config = dict(
    n_layer=13,
    d_model=384,
    n_head=12,
    n_kv_head=12,
    head_dim=32,
    d_mlp=1536,
    vocab_size=18563,
    activation='tanh_gelu',
    norm='layernorm',
    norm_place='pre',
    norm_eps=1e-05,
    positions='rope',
    rope_base=10000.0,
    rope_fraction=1.0,
    qk_norm=True,
    attn_scale=0.202,
    bias='all',
    tie_embeddings=True,
    parallel_block=False,
    init='normal',
    init_std_qkv=0.0246,
    init_std_o=0.00482,
    init_std_up=0.0246,
    init_std_down=0.00482,
    optimizer='muon_variant',
    lr=0.00138,
    lr_mult_qkv=0.7,
    lr_mult_o=1.06,
    beta1=0.95,
    lr_head=0.0059,
    grad_clip=1.0,
    warmup_steps=39,
    schedule='wsd',
    decay_fraction=0.816,
    decay_shape='pow',
    final_lr_fraction=0.0,
    batch_tokens=32768,
    seq_len=1024,
    doc_mask=False,
    train_tokens=312500000,
    steps=9537,
    dataset='wikipedia_en',
)
MLP neurons of a small language model. Each row is named by its layer, matrix (down: output weights) and neuron, and shows model dimensions 256-383. Each number is 500 + 25 x the weight over its row's rms, rounded and kept within 0 to 999. Numbers have three digits each.
A block is one neuron, or neurons of one layer that tend to fire together. Before each block is what it responds to, as a language model described it from the Wikipedia text at the highest values.

Responds to: Before-a-date slot
L10.down506:499524495505484530488450476521497519506483554495496525495506529493475488494444533536451497494489504493525510505546474510502563517514539462472487478485507508521515551526487491504487529539516505517515529476495514519495472483529472480494498537521487481504450494533520502485513541469515493490515492486522487515529539485545502460461484490508512505505455546522509508487517492508501487522502
L10.down816:512530503479474476503539507484483439519482499455434523512477507503511501494467517513474502479499504476536478493580496505511490542473532473545491507488458509479488562482450523525456512498460508501459548489544480513482468531464513520467458515482473488499480499491520479480501474477480532465508495477494540506488482521571496479538495518494515463547505527526494488538505497494537532532517
L10.down1279:496481466489504488478498526519483558491489520478478526557538532463520504490505534483480460541510461537490476490501542534516483524503484506439451433513483480470453519454511487515556455493523502533494501499478499571557498530498483511501502539495516480510477484501480506507469465531512502487494505451484460519522501467518458476503438519521514475496540529493496460522504496516510506522471
L10.down1283:503523519492479489509532478503528503523506491493490504507513497464480475502493528493497462549526505452514503558470478486498533523499499475482451467514507507525513493474528521534458487494550546513451519516504495490496504478500508483486464556488486536494526558540521482463478488521482492516524493464475534512489513496529530479464500539509490493467476495446491486560482530529511498519446

Responds to: Time quantity/date lead-in
L6.down171:514475505455475517511520472503560490481516488510523482518543493472517503527479480507525507478500474488532473496488488477476469479484533505514514495492523483487486491504498476512496455518477520484504502495504528487533508543521515506473541474502462420549498489517504501512521508558578484500486499484504531445512535534489531512516519502522569531533475469515479512445487460521486490496499
L6.down183:526503504456515488501470508510503520490485518491498498463452523499521481495486535521521467483466472521496498460533511496495561494502543533502516507457516477492465549517521437516484486528494462465468494506499450510486502509466482477515548515552499493500510494494505484476479493514501467508493541472468458500497542530495506458490537466517508499493487500483461483522483548520515536504492
L6.down265:461513506506484510500492507513482500471466486495485522549498551500477494527458513536462535536490518500435443573514546516494497491532472502536511533509496535536525447502504482494441507513487531480477504551473477515507540496462502491455512509475521519483535498484511532423513489432441507486550478470445521461558493522514483524539512527472477498509508498480508474486503467509457508502504
L6.down436:522543504465473490499506534474485451520490484522491476512527508524479509471482487525495459482480443500543484504520509527477556508482459478534545513494468507501531540507490467502506520506523517515499528520517523487518462498504524479494493522515517460497478503475510533501486532538550512515500503483531492488523511517508478510506530508496485459502493472507482490515531482494487506558508
L6.down515:528500461497493510476483555522479503504506474497511544492495503521519500554543521471499514533493504484514490490502469506506513505506476530527502508507519415505484576512465493467519506517502471505520530494516530515535516521519517570494564504517507504516544483516520562433474519499473550505542475495533482457492492502500521485493511507489466540485481467535502475498469499559534516477494
L6.down654:485492508496504497544502556491535504504483526462497485505505521518507498536473518515478533526445492509487493545503488471552546531527533449488499476502507471544486544453479500496517480498503523505522491474541497510514518505462480506502527475510483499485488477470487536541465498478505513489506481508534473501524504525490485511491513482509510496472475541527508497511525491497487493515450
L6.down666:506528543489471552512513473485520531495458531475511491475475491465497516510462517471534499509460498496527538529470476515495516478505522481520465528474526497485512554483449472539496530500534513511549494526513465489514497486466507486466545515512478541456550489511512506501489492544465515506470495507471498506556489501495533462438498531524524432514511540532509456481482512477488543523481
L6.down674:447523512557491507531527501506472476476472500519580464493443519482488510488512491526481491495535489527516509531517540543557467446516464513513511479491499539468511514495493489502485508493495451528527493478484539481532539494558511525530476469498486489481492474518452516537473473484542478490534531536510503468504565545490487509547525503544510527534456535482447541509533501500484498516483
L6.down774:474506508466482542487493468512511539490543480506517529466488541492506519527518489525499488495536553443488527497528508527483477458509460486476507475543495538535514529434503474496537505529485505520483524464504511492517496470464518491520544534510512525461532535458494545457498490492508579471559487482482549516519445508529536498524491471471507515512504512487500495467485492468504542524491
L6.down944:509517529509521476497476505494523482492479479487492491484511511460469514496549524514547523453526522523508512521538460509498474494484530500474494531501531493526499518499537511510523508519485508523507491519529507487483510491506484532487530499502470484477501497474540514502522531477489488512450516493520472487543500535473459479454489497516501510512508530502489555530561519516461528561517
L6.down970:513534514521525502526512505512529525507510481453543505482485482484479515457506509492481481544484524477530451504507434486525499542530542531495466477499466500462480487485542509460463525516468507484520506547511489469452552522506514528491503496495521503470482517502486529487480506499504459517503490488479536491514497505506487507468543467485519492520484562488450473497491467465529483468520
L6.down1009:480438491482511499511480492473446516484513466516554464501494504537463466490489470487543487496513511501474507510493468520492468486544507483493522533509518500495513523449513474528469500489478494545509516521490539503461492470498465471521490485514477500497504526520498514518446500490498472483468511507491521502482519478499531500503561471475515488542499453502494464464497526520521519495520
L6.down1114:517470515498497528514475512521505485556483483504514467528442513483483510448492503495458507495470530478495557534522498534538490470532504505532451443497500502509505514518520531528474496513508485509493506467480524471515507455490485482449488490496482510487502506526485474443547535480475485488530555526537509518499500519503531485493480509492479480489517464524500540489517498527517514493509
L6.down1289:464468481528523500521495495486486480512505515531543501500494529448473540429442482497499461503494472464502510493493484478515500501543523495492488513491515503520458532471491513508483459509489459494549498494495510464463498525559542503518496508530509505495490506497515465515503553505511497509521509491463460458515515496509458491495524517514526514511456516487498474486483470569536497486483
L6.down1346:505479507522505465478504507461552505534515519497510505486469510531524519501449533458504484480484471484511487534484509533503520512481474514503522567487541468493496505454519475518475507525483474511496478489555444532535528497492456528490508490500440480508535561511525512480520477453498498484495507472517538481489518532546465501503525476510532515540571508492478467511501517503541481503557
L6.down1366:524504507513536505518527490500541480502492477480485551455479515498506507492469538523453513471487490457528525474496487532511482505499479511480520492501518496477476531492495521489442520505521500535532496526511519512545503501456513538534547531497480502502522502496492480444491523469500519465526471472456501552489520489574492488457454555444505495484460512548481550499514501491476497516528

Responds to: Infobox field labels
L7.down821:513509471507523503538499506502503521445461490503535513477545487495481515504510469496513534466501531524460457486488488466501541532545479529461439522527507508519478471504489513507477498485508502459479516470496505531446507435486484539486463500487528477539554478537485492510507478539511481468484522520537498481502505481498423497513508478513493521509508505446475494490493557498488525498540

Responds to: Infobox field names
L6.down159:465480513498492509524515484538507491491512516489485530547511478483520497495520534498514480522510525527511505472509480471509519513485534502508477501540516514510493503456541539525461513510510501512481524508493495435509498505488537480468497493487508510479495527478462480499532516489477497520518497517494498500478493537495458527541449475508460489499467518483541543529485468516443517485473
L6.down230:531505485482527540489486491501506571516519485507508515473496487500506509541502500465463520550490531468430489526489501489488504486486522535532462498471548524462488461489450513466513530525501493574480525509436523484472527488513476495495504549472517482518457501518460493520460519478468550509511507456484457462494510498566496504528515514479494523526505462491490485495525530489536518517485
L6.down419:539525525482511551491519493476500537484533542544490512528542470458499470464511506481491516513497473498512512499531521537505491516528520536462530489485516481476534568519476540514503510522492522548510523439532535512525521518522520516491491503506486494475495500493507503505498518481495501519497473530468498492488484462509501501484534548525513479477568482500467511521521469483462475486521
L6.down485:474481510503472474502479495480492526490565467511476468476509519480512543496498512494501494489464467465434558502488508524505527519482492472509527538515501509457575504483488505461489506504496510551509530459535508467525511483508515503485520496471519536525538514472474503494544501475497453554497516529511494537519510546536532538528505486524506513508496482487497483517494501516474501478485
L6.down504:530511463506471516526465521568491496505479505498429518473481530521515486502500525471492484523516507469545474537478522507492472544505508526525493454499456453513508522471493512519457453474535521462539487461486469497524538501548519523518513483500478520485533503490466497494503513438521461512481454515501514479470528455517550523499500500520514516441505514508513510492565464512516480522477
L6.down614:507467535488453502511508463507516499520513508505472483453510525471468524500524487538478472537507500496483551507524496492520550505490503511536507487458530536529510518506418552506494478501484495473542518536502511508473520524492489451502526469485525480479483477528493509509490540498485511464490510494494496509504488435508529509496492475485512500520534465525490503476505527526559510523484
L6.down728:489479490500527476474463549492483478483534487539453518509538471495474450519509525506518469493512496488464503494522493498472470499553463462490500526522463524467516480531444445477492522481516487520484500523480461476499498563511497513517500496508465500493571489516535466451513506520480524508463474545513493530497496454489490511532542492518496541508462532510503509470511514496522485516526
L6.down753:513435507513489530512492528486458495492430497492483518508490488504488538477508505515450547502492504485504509523512461498504503526499471491508521483499497485441505543492526478488509443503508506510501511492497513499528521454470523546475501515495516503504470493502505504514511531548562538471519510509445494503469476521551487504528500566527505471511482495541497490490485491461500480534482
L6.down1067:547458451488513463488535487514493501509483483512489531463468493524510511504521495470501492515465536491475469471497497506493480546532480538509474505487504544498490506526481507537530489521509554516507488457524498530481527553530509479488473532506520496557489498556520498460514495524484538494463525479509473546511450492485461516529502510480493500487481456549502506491493478485502510493489
L6.down1081:531544440477460503492482511509508502498465506516537535456489510479497484542484531510492513513478477542507480506496493518521528429524534535511511493476480478473533477486480511473462516488510483502497501551497490461470494519535489509468488492485502516482523490512457522513520525528488472475510545521470531515520511507540411528506505502478510498531502474478503510506446515485462463505543
L6.down1174:507490520550516552482450504461490496511489520493486482516490534504509499530468482478508461472463508499516487480506479530519467477500460548498503530522495470502474489513496524454436507532493536490510499497510525470509489475500531490469474515480493524497529449471505495523461520525488512498517468479432504490510457549503545519467492471538474494535492498509479532501535505473496486534511
L6.down1176:499490505504459540495454540523526471476494478500454519518531498453497516475508456504490493446472521509509504482501553527555530482514476454482475463494507488478491494491486533534487505542514510475541490484506500545511551482494502511509486530550503439522508493503513432525471529529514501496473515497524496512497487535492486557498484507496519498510513527520514497494516527500530525476559
L6.down1203:522526502513488544478493492485494507476517524528507515532545504545514468482485507495493492514494573484500527510469501528523530499524532509542519479539506489511493493485467483507498527519461473490500528522456487477492506502514447510515503449509529492536521514464507459492499508510479472524505497498507471500471536513511470498477488555488456496527476503499516483439575475540485460447447
L6.down1275:514485545539527524500496439516497515523477516493483524534525514527492506482490550509515477446490535510486462502478499477470510494475556489486512491533491477486537524511490532501486494517457468481497504478497527499518498495480491543507497479494497542523501501488500459499496495462522488538490512502522519493473496493429481457540498558547483464521448491536530488508539510467516509537517
L6.down1425:499485525489488480549486475494525553504482506485529492531555515505506498511534546529459495480525530463488515487484489461508459479509475521460502471501490479462495517506511449486522468488494517492523519485475485485478509511525497528471500527513491516519498521514474546462487516532449479483482454513514491495558500496498512475522455435517547474491509500472477459470480534467544470514497
L6.down1446:443500523491495530525455521515557544508460479521505487472480509485531536481470474498521530475458447485509468524493526533508532472521479451496481537497489498503506451502459477530550508486520509529528538514517465537503527501525517525455475512485514449526472518518476506503507508484498546521504486498521510521468507526455478481532479520531503480510531532481521498535499531506489507518453

Responds to: Time-expression openers
L7.down1325:476512486496531514511533577537496492469501468518471497506488526475466522489535503528486509477471461484511506489524503489534451517514527510521500496511503505473464514499457463511479509503489489504532501541481493529565549547442453516501517486464487476507540510462493532511526493485467513487526520504491518458536510517548458493516506511492495516517505465486478504484531472475480472538500

Responds to: Possessive apostrophes and table-row starts
L10.down198:495509481518502505476507515500539475502474484475468515499469504481539518496518501528482461492494475505508509544530522529488507466542518486492485472499492552498539484488460513481491532502490528487491504494474489512505522476517520511492530487460441524528509490555500478509482501524498523457533495499499520470511502498517505514507508501457449497459490534500505447516521535518564505478509
L10.down301:489523479521510541479518527485516490486498523505483467507520457486500520488533513485488508527507522535490512467453506509550520472496511510533524579455486500464515488516517502542512526518487476555510495508525497450524541453528564517489517530484514548473527519499523526497490543559530512513535485488558500470443476507509440541503534525475446511482498483493534493543498480492532495477478
L10.down804:458482486524494468507463535502461436494487516497514519520510496495485540477506541473490498487530479499479495521503517487505505516554509502462475490496499501446495486500469512524448506543502514468491550484488492475497534522511507486538514476514466507470484495452509534534505494551490572525488492512531508502517510515499516490507489523503501537480509469495501479512499503483501528500473
L10.down956:493491532503516521472482511507511546467483466453481528524481468543492479516548500500420542493493523513447499534524504494489505486460462502477485491523419463505537477545496548534472484517491489492467538516488528485500488522523500481494518494502533538496535523487480489531444516479493481478466508539464515514492478510489496518537472503473498521417477491545488480504535480501497494466505